Weights of a small transformer language model.
Architecture: learned positions, tied embeddings.
MLP neurons of a small language model. Each row is named by its layer, matrix (up: input weights; down: output weights) and neuron, and shows model dimensions 0-191. Each number is 500 + 40 x the weight over its row's rms, rounded and kept within 0 to 999. Numbers have three digits each.
After each neuron's rows, "fires before" lists the tokens most often just after its 100 highest values on Wikipedia text that the model never trained on; "fires after" lists the tokens most often just before its 100 highest values on Wikipedia text that the model never trained on.

L13.up554:579469511518425455486462541527518442449492606524483473497544511545551557515454446501549517430531495478450494500423517602517506482451497496520411531540541517542476490519534480438390491480516493503498469516519469460581503502496507474517574475470494513411519431507522424510514490531539431506566505441556542467497453453492460500519445533519528483496451500533487541530561493526556506525517542522480486476490566483584544504539384554462521526395545537509533534460459513469468519451499478535497533452524513474439458429561531520455511463467482532468521480469525570522509481513527506519
L13.down554:488509524526449481491502568498426462511485503521495453550453478475561525512556496539517429557528503475459560472563515507441513608501450435481466552493542494454480546463484614529436507513497503555514519522501568449489558524484489554482519463460500448521466445542507486493504427538481489567546492447525536502511497460497454482544558431569535501543484569500536456455518527479464437536471447531443503462421489470500520460482497500573504563488479492449477524559493483507538443476527499498487517431561539461505540456466513487482482479521510571527388474541409436443517513588558493531
fires before: "|", "\n", "|---|---|---|---"
fires after: " |", "|", "|---|"

L5.up272:526481554499476494480454423506476492527436519491468448504535506510531507533475543474534460531583528486482490518464577588440543463521446482522472533512482582468480547499483497463463560512500514504517530526611503522414567480575498451539502442435486505544429500525553484492527478505517477499549509464474527502541508441507511473462504478514542471493454555480492522537497441530490447477396534490523482433542503473562521531615401402487476514498475558509553545510411522490500519484478495540512431423429515490510439513502494533449520430479419480493559528528469527530549509523567506524
L5.down272:462473485472425482478523476541480435501488496499475509495508490488481544509423411543497571494498527450469573517575509469430507489504521470526486490492494464560493497393570559533505523538434522489520570511542528464522542502527484520519455521519460475515534432507519442515494436531523530509557505456483498551391519413506461478502408538510491525503529540500468519549507538437465538549531477513474505425457488500547538589579499585481465492458457483531427519451475496460501516515493506509513489463529558526504478522557581505519570481507525551431494598430484459472536424577507452523
fires before: "\n", "view"
fires after: ".", " e", " |", " j", " the", "s."

L13.up127:527540423564477518505473535504534457507491468559446546513455485539505556573448485519519522567523507477435534509490480489543507429459560517566552480492473507463445475435393516490474515472521473593481522463534423462471502501577472460424472519523522517470515520497564521553507532514491498440501583555543480508511542452523501480471553503576526498577509413452411488514514561477470550523512525511487426538514451512524496513484472505447571444495531486491520515466486493469501479481486418556557519501514488594490504436486514500534453447544504466432449498448479543540550468478561509407
L13.down127:414548468555462521452468477498475503457475436473511569483485449536429541462491516510482498455546537498435528549510532495422517594458498561413480486461564477526448518564526563543454505558499526394461502445456525500533514491467534499448543504433389493466420487526493521488519513509507519498555550481539486485546480492528476479464539474466544455546497452496451604507472550529467465493473478482463530470484453543523473493503553532445535481545526607550469477572477472519432527583495521487475587484513550544489526528509495518444585501503453551504485493455501494516498528532508548506
fires before: " |", "9", " 201", "–0", "an"
fires after: " |", " 201", " the", " 200", "|", "%"

L7.up511:563512499423500421472463497480554471562468517465538416512423488486562513485481452472511453521608477497478493468489533543561510548458465476588447484521459499470501509486515501431489538369492487543491525453583482513500550487483511466557516509562488486526496507542498552427465487471449494543478520453502472499604557469484519459473488535478452528512458582556456496484509505484521468511486503471492457501523456536505514472562534489527552432528493458502465460574511500579492540528518438499571426583546561477525486517440470485448438465548503534492469470486484507519451459559561565494
L7.down511:506481507510462564486520487517569484463421495494498528496513482432523531529582493503505546405506466513562539478452546476480500561469500411432482446550469441551417582423498519510579527428554465548514514491501473538522523461521530472506427500419483464495452459541500481497462543475526525554497454542474527525494470472535470493495511527478465469499541568588449455485519440542504469531524527497428432475488544609477459476557543451468512479490548502506498558499541446451500519445456439484548445495546517511533540513592558477523471472481498551490472505521541482548483559537550439494
fires before: " |", "ident", ".4"
fires after: " |", "|", " the", " to"

L7.up267:522531582455468451508448516476467495518462534565490469504458563484465482508459505495514465529587547456496455532480559523483405465459440537536505485518455465462446494496558512498438569493478442517585510500564478540491497498565456457606483517496476466560505488460529451482508507467531488493481565520445458598495457448497498546503502421463502555454467473445485425440497536488510552513473515518515493513504477419547574556493511397576472557522534500506485455507438431462411483508504529563478492525473502487473544512522449516519508502447538552498497554480514506530451474579518576484
L7.down267:494534564528472482459487517518460481473478511532480492523465504476553549472508471549482497491527503406486506546554494431477446534573562483472486507494506550499459525452593583470463463522437457538531551476470513478561510604420497520542468583552423535527508494520505418478469471491489468461462509464488447550498448496487448458447479531484551515453481480522442552478448508457482512502513504560497492433521464557470492550589578439482533575503463530551475513437477489490492490538534569527518459483435519500529528482496575525486478401481542537497433576539499485518514472588523518444
fires before: "|", "\n", "|---|---|---|---"
fires after: " |"

L13.up696:489507481452529434518523493541455498505485440527453495421467515470502566508488515502517584488506558608486442557603437495460537463517478479551484521568478448518476443523571478453527581410502600473544464485451490459529550512494517490490533542484490543503483506514462526445518560485425535475570480482464499497470589559472488461497419525527476518558484488467468500532472521536530463575516493542546462489477502489546518460500468455504502496499499552529451472437521584526470481516514502477568482483462516477555457467473569510580469494523543444553590423468447498537511531510537540493
L13.down696:512528533539470460486519464534491458479556390584533505580541426497566529474559480512483492438485511489520495553504491467568423525562485573526422454448465570501546451463514487541426517478522555522467408576485504504542483538497522553549555512495487514484495482482454484436497440442456469487540537505468514522508559489511495472567473519497553556468530451486411407475496514493464487468563506470489476495500469502541513445508495496555478509490563521515457524497403543536478442419509521582463507526520518430523487444504471488524526579550490493464472524555488506533505489586508509447
fires before: "8", "9", "7", "ig", "ated", "6"
fires after: "-", "|", "R", "p", "ed"

L4.up165:436553523459419521480523473509524546575466551493503511547450526543524472486445540537505523577556543550540383546479506469539453509599498565514467487448519543519546530476420515550519520523552396462510514522503459569479555492464469481425505490496542482574461558502562457441511488491509439477492492557495503516475487462448539513551546528512519542507488522532455493533460446436513460511409445501496477461524537489462509466494536460541514495499483520522454506471461545436457508531449488528507512494535556462570472585476511550505455565452472473456396485533517463490512546548465486457
L4.down165:529474512498507496499525512484453519493534558463501490510406493535551494426524468524474504455538508482490446516456573438534609455538480487437457488528561429569530496404537448504514447433461573487445498535492488497498449548515469563544488458583513514538605534519479508479500471536515457521478573523502533482458495607532450486470496375571517434542509560484518538528493430450470496491536455497506553473467493538515479466470516541522560511518498466495464556514437513519511485538468493465522485511506488530472533522441413417520578463458486471564521488504499490506473545500522530445
fires before: "ed", "s", "ure", "le", "al"
fires after: " f", " ex", " det", " rec"

L7.up742:441511505529526575509504457418485533573440450485505533512487580512498479495529513492476479442536564402478583482463488523495469502479457513438431492448497481461421525473523518539441572502496529460536504594546479520405447574601516472565553429455489463478519537512529466487474544477567544521502550494492484483488510516451471476519550547510494559503465471483491436520519438456549450552561482481518457482483442474515489455473525527606512449511441476479548519448484492505466532555429498508455509495543441461542559505474468507445499559485527480538464470474542526535520466548454542516
L7.down742:522495483429506486575508501470559564520544591457463528515544460530479558427465517500464546539463533472517527421457542464504493416468498503493499466564401450497518491469559565520549501545462550519558484510468475487466516476489427535554478589461470589573525550487569532495419549457491507531513381488484462468436495518487523483522485485505541561446485427503524554533480538520498519488472477530486488528445435497488476432535490430535471584491468496514478541513445434515469429514511471481514511549475536488556472530492505511479475470497535536485468449462452453511524463560516564541
fires before: "\n", "|---|", "|", "ily", "ough"
fires after: " =", " he", "|---|---|---|---", "ography", " who"

L5.up721:489503492538555485518479457493468498511441430464495532498502498553526554535549480484498487561468592544470454496516471482491424439507499522538555567462574553488546613554449433502444503527547511551501423549510523471485512505500442562512538419554456487518405466480467547505550531558557555461413505493523529552551461457480528573488475511463485531467599501541466513442517540481440514512493520507458512474544397486489494491473542487479478526483570546504534449464493521456483471453509437524538507478499494508421472468539506557418483524473466526500463528487472473517566500459554444502
L5.down721:523546482522542557495483520484507524464510504503504478462470497565528519502488487530473480511504503505542517546559432542473559521519494589549512511505451415500595535483538576498528475500487510484516429406502535439512485503475507489495473578557515440466508526525399490444519506593447509525489525486468451500500508541571378564461542552490550452455448536507538487457428470446471476493503494541482442461514457506479466531442517539496508509480553518424478440553503461552436521519556469448553448474548473498612535493436458490569466498544496459513508465474454488443478489569524466497
fires before: ";", " |", "5", "4", "2", " 2"
fires after: " 1", " 2", " 3", " 0", " 5", " 4"

L13.up121:516467546511532501550463500528503495453473451485478500485460529491458535466381502451521508515478517611504489467480565492508570575475496516500549470444537426513492488524454537510512539450486510542409425520440505535561497454534468404474483528555484427523536504522464432511555461575518519431587501500473514474501575497495555520517469470463537491555509509454544488450583446562435548484531487597563504534510504572482479440522473505501446485569536459465477531476550482453495484584477459453510526495459499504576526529495467513508509517451513465466491548463471548531452512549526464493
L13.down121:542490481462481495474451497506508526462454471476456468488498545468489507459467594515529544506480592494490535553569496562474447535502589520578511562611515529497466464488476433417471451519501462516472469582464473512487497520473544477470486465488473588503486517480503502537496540504485493472458539501439565499520489487512538480493535486543510509426506475485524544465453512442493544553655558478474485419525491479486462506498492467572496465497549556519496465544421554454518518440567470568488504509547434506491453462529425422493510548492542485465496549461465474547505454465472579487
fires before: "7", "8", "6", "9", "5"
fires after: "-", "|", "–19", " in"

L2.up689:486461496499518482505516497487579524528474465478525463518504468436490550479493566467497464501511496498450463497533502517497524520501448525482626499449528491505519522496439456536441464486507502533449546524577436515511490505565528453577472497523492482555495503477473485487494526601521502478533418475509582515483459439513559555462486525430439494532533567527507594441531524556516491573518462508455525458406491433481506476492483466566457535481475493568555470530498516536466421448462483487435523497446465516449606480503464465474484505481510614466473496456475522518572542459563480575
L2.down689:511495447467500543528400466528527524481527578466473544482526432512463483446442543478540534473512519511560513525507461519496513540590449539498428450461425510445523447479475552533441486525543520431486548547541520531493455464493472489499549513428472490467493475423540500501472545496534518476480463468577504494469478533481489551524522466453465451537468502498546495452483525498586470483532498532477545424506611497439507525516583480509450563532480466557496531511414421551506413536549473490530491526498500441470482592471517520562464433504531524511526475393541514552468483520499534499
fires before: ";", "port", " 1", "\n", " 2", " 0"
fires after: "–0", " 1", " 0", " 2", "–1"

L2.up546:520453482420471611582467491486560525522515444543475469507525469409507507540509490535568494512514478444500452555521543499441536534581499537486516581476580499506576470547483537492433471453441511551536547477471438444502500492534562468478506481433482434516531494546506507501457482560556533469537472506552495501531484529508581448485425449471499462482533530480455497545534527485489531451476462526528516464547464463506498464514456476534535507443426483523539501494424506447521448542410479535522501508489457451471418487438498585546520593434512455519520489536557487476519518519495514545
L2.down546:485537535524478537439482475467490530511492520511517427480447528539519477455501437494418512510528510527457557491465519491444455482443474515493419490509525511432540543489515480488506477472503556477511519513546422480512450533567471546548556478506458524522513544492511419483515467488504492497524472492433426531462546487399517454623517469535508508457455541559555441524565564495562497489390543510437525485490491444571513515522484490566497517511560501514524515472420457479492474481533509492590510512549521483464480570392428451527506517597565565467517504530499527546512542532527497482
fires before: "|", "\n", " |", " States", "|---|---|---|---"
fires after: " |"

L9.up593:513484447503465501478505588477474503477545524426536565490504557459510488564514466538477390458527489509470504524461517539509572498413508483512504493489451548478487533563515473483471426451518516537545469483499504419540498440552485546452510522471488472526592493465531537552508486415438453438481507425524525447513544500480494530450562445521462537530512506508528538472511424524411551469494499522474440527542517520444539455500539518482460422525565476534552468455534578500459445588515490434491559504541467552450557516547455498494533538482534504501481487563499506491612533500494512451
L9.down593:539452468515516477503464506479507487531503523463480415493471546538420501542493464495511515497510525480473428506444504526585472467505517541472459514539547580552441502504489447492537497453473464430535536532500493505570451508543399431512508540538561491475468499556543541543501443546491455439466498542555461458546462461496506510526436570438626547431464553524509547439509458497446458482489532517488507463552539448493513493434518465598526424505451444467605535467535503492477498580483507532451531511556499553523465525513448528458522502530495464516519481455486538525527505534537566482
fires before: "ar", "ars", "ip", "ess", "im"
fires after: " gu", " sim", "ut", "om", " Gu"

L4.up16:512430508566491517466448454470570462480511487473523510531550521448504533522499466539533513536542535448449507534527563607475484492509547458492556553520522497551562520576532513508493553428493589500533530547556504459471471519556536467545450441438493528466465474520488492499469439518553512524547501531450446509409524462552530526476508489434551520445508549452505468552524423489485478515454461509538536430527479455545526566559467468490499566463483530472553574456440430487508475493501549477460408471486497421531427497452537516439508461460483512459522472494574477441499507488462505554
L4.down16:467539495510465514457544495448504460502500524547476522542441568512594510464500463525515575472540552432509562573542464475502560493466481526516553434429432417619467493480552484490491479514428504469539546459452494528529462539451517466518465558485431507474504505477564405517493510497482481494514529485461524555411432482494434513538412494515480519476423507512485476458476526477558493525524551533457551504500498462560548548528521481469560504492481475580493538450412441440495515509480543459556488483479531551560457481499532537508536472472558581482522541461534486503506488552528470469
fires before: "|", "|---|---|---|---", "\n"
fires after: " |"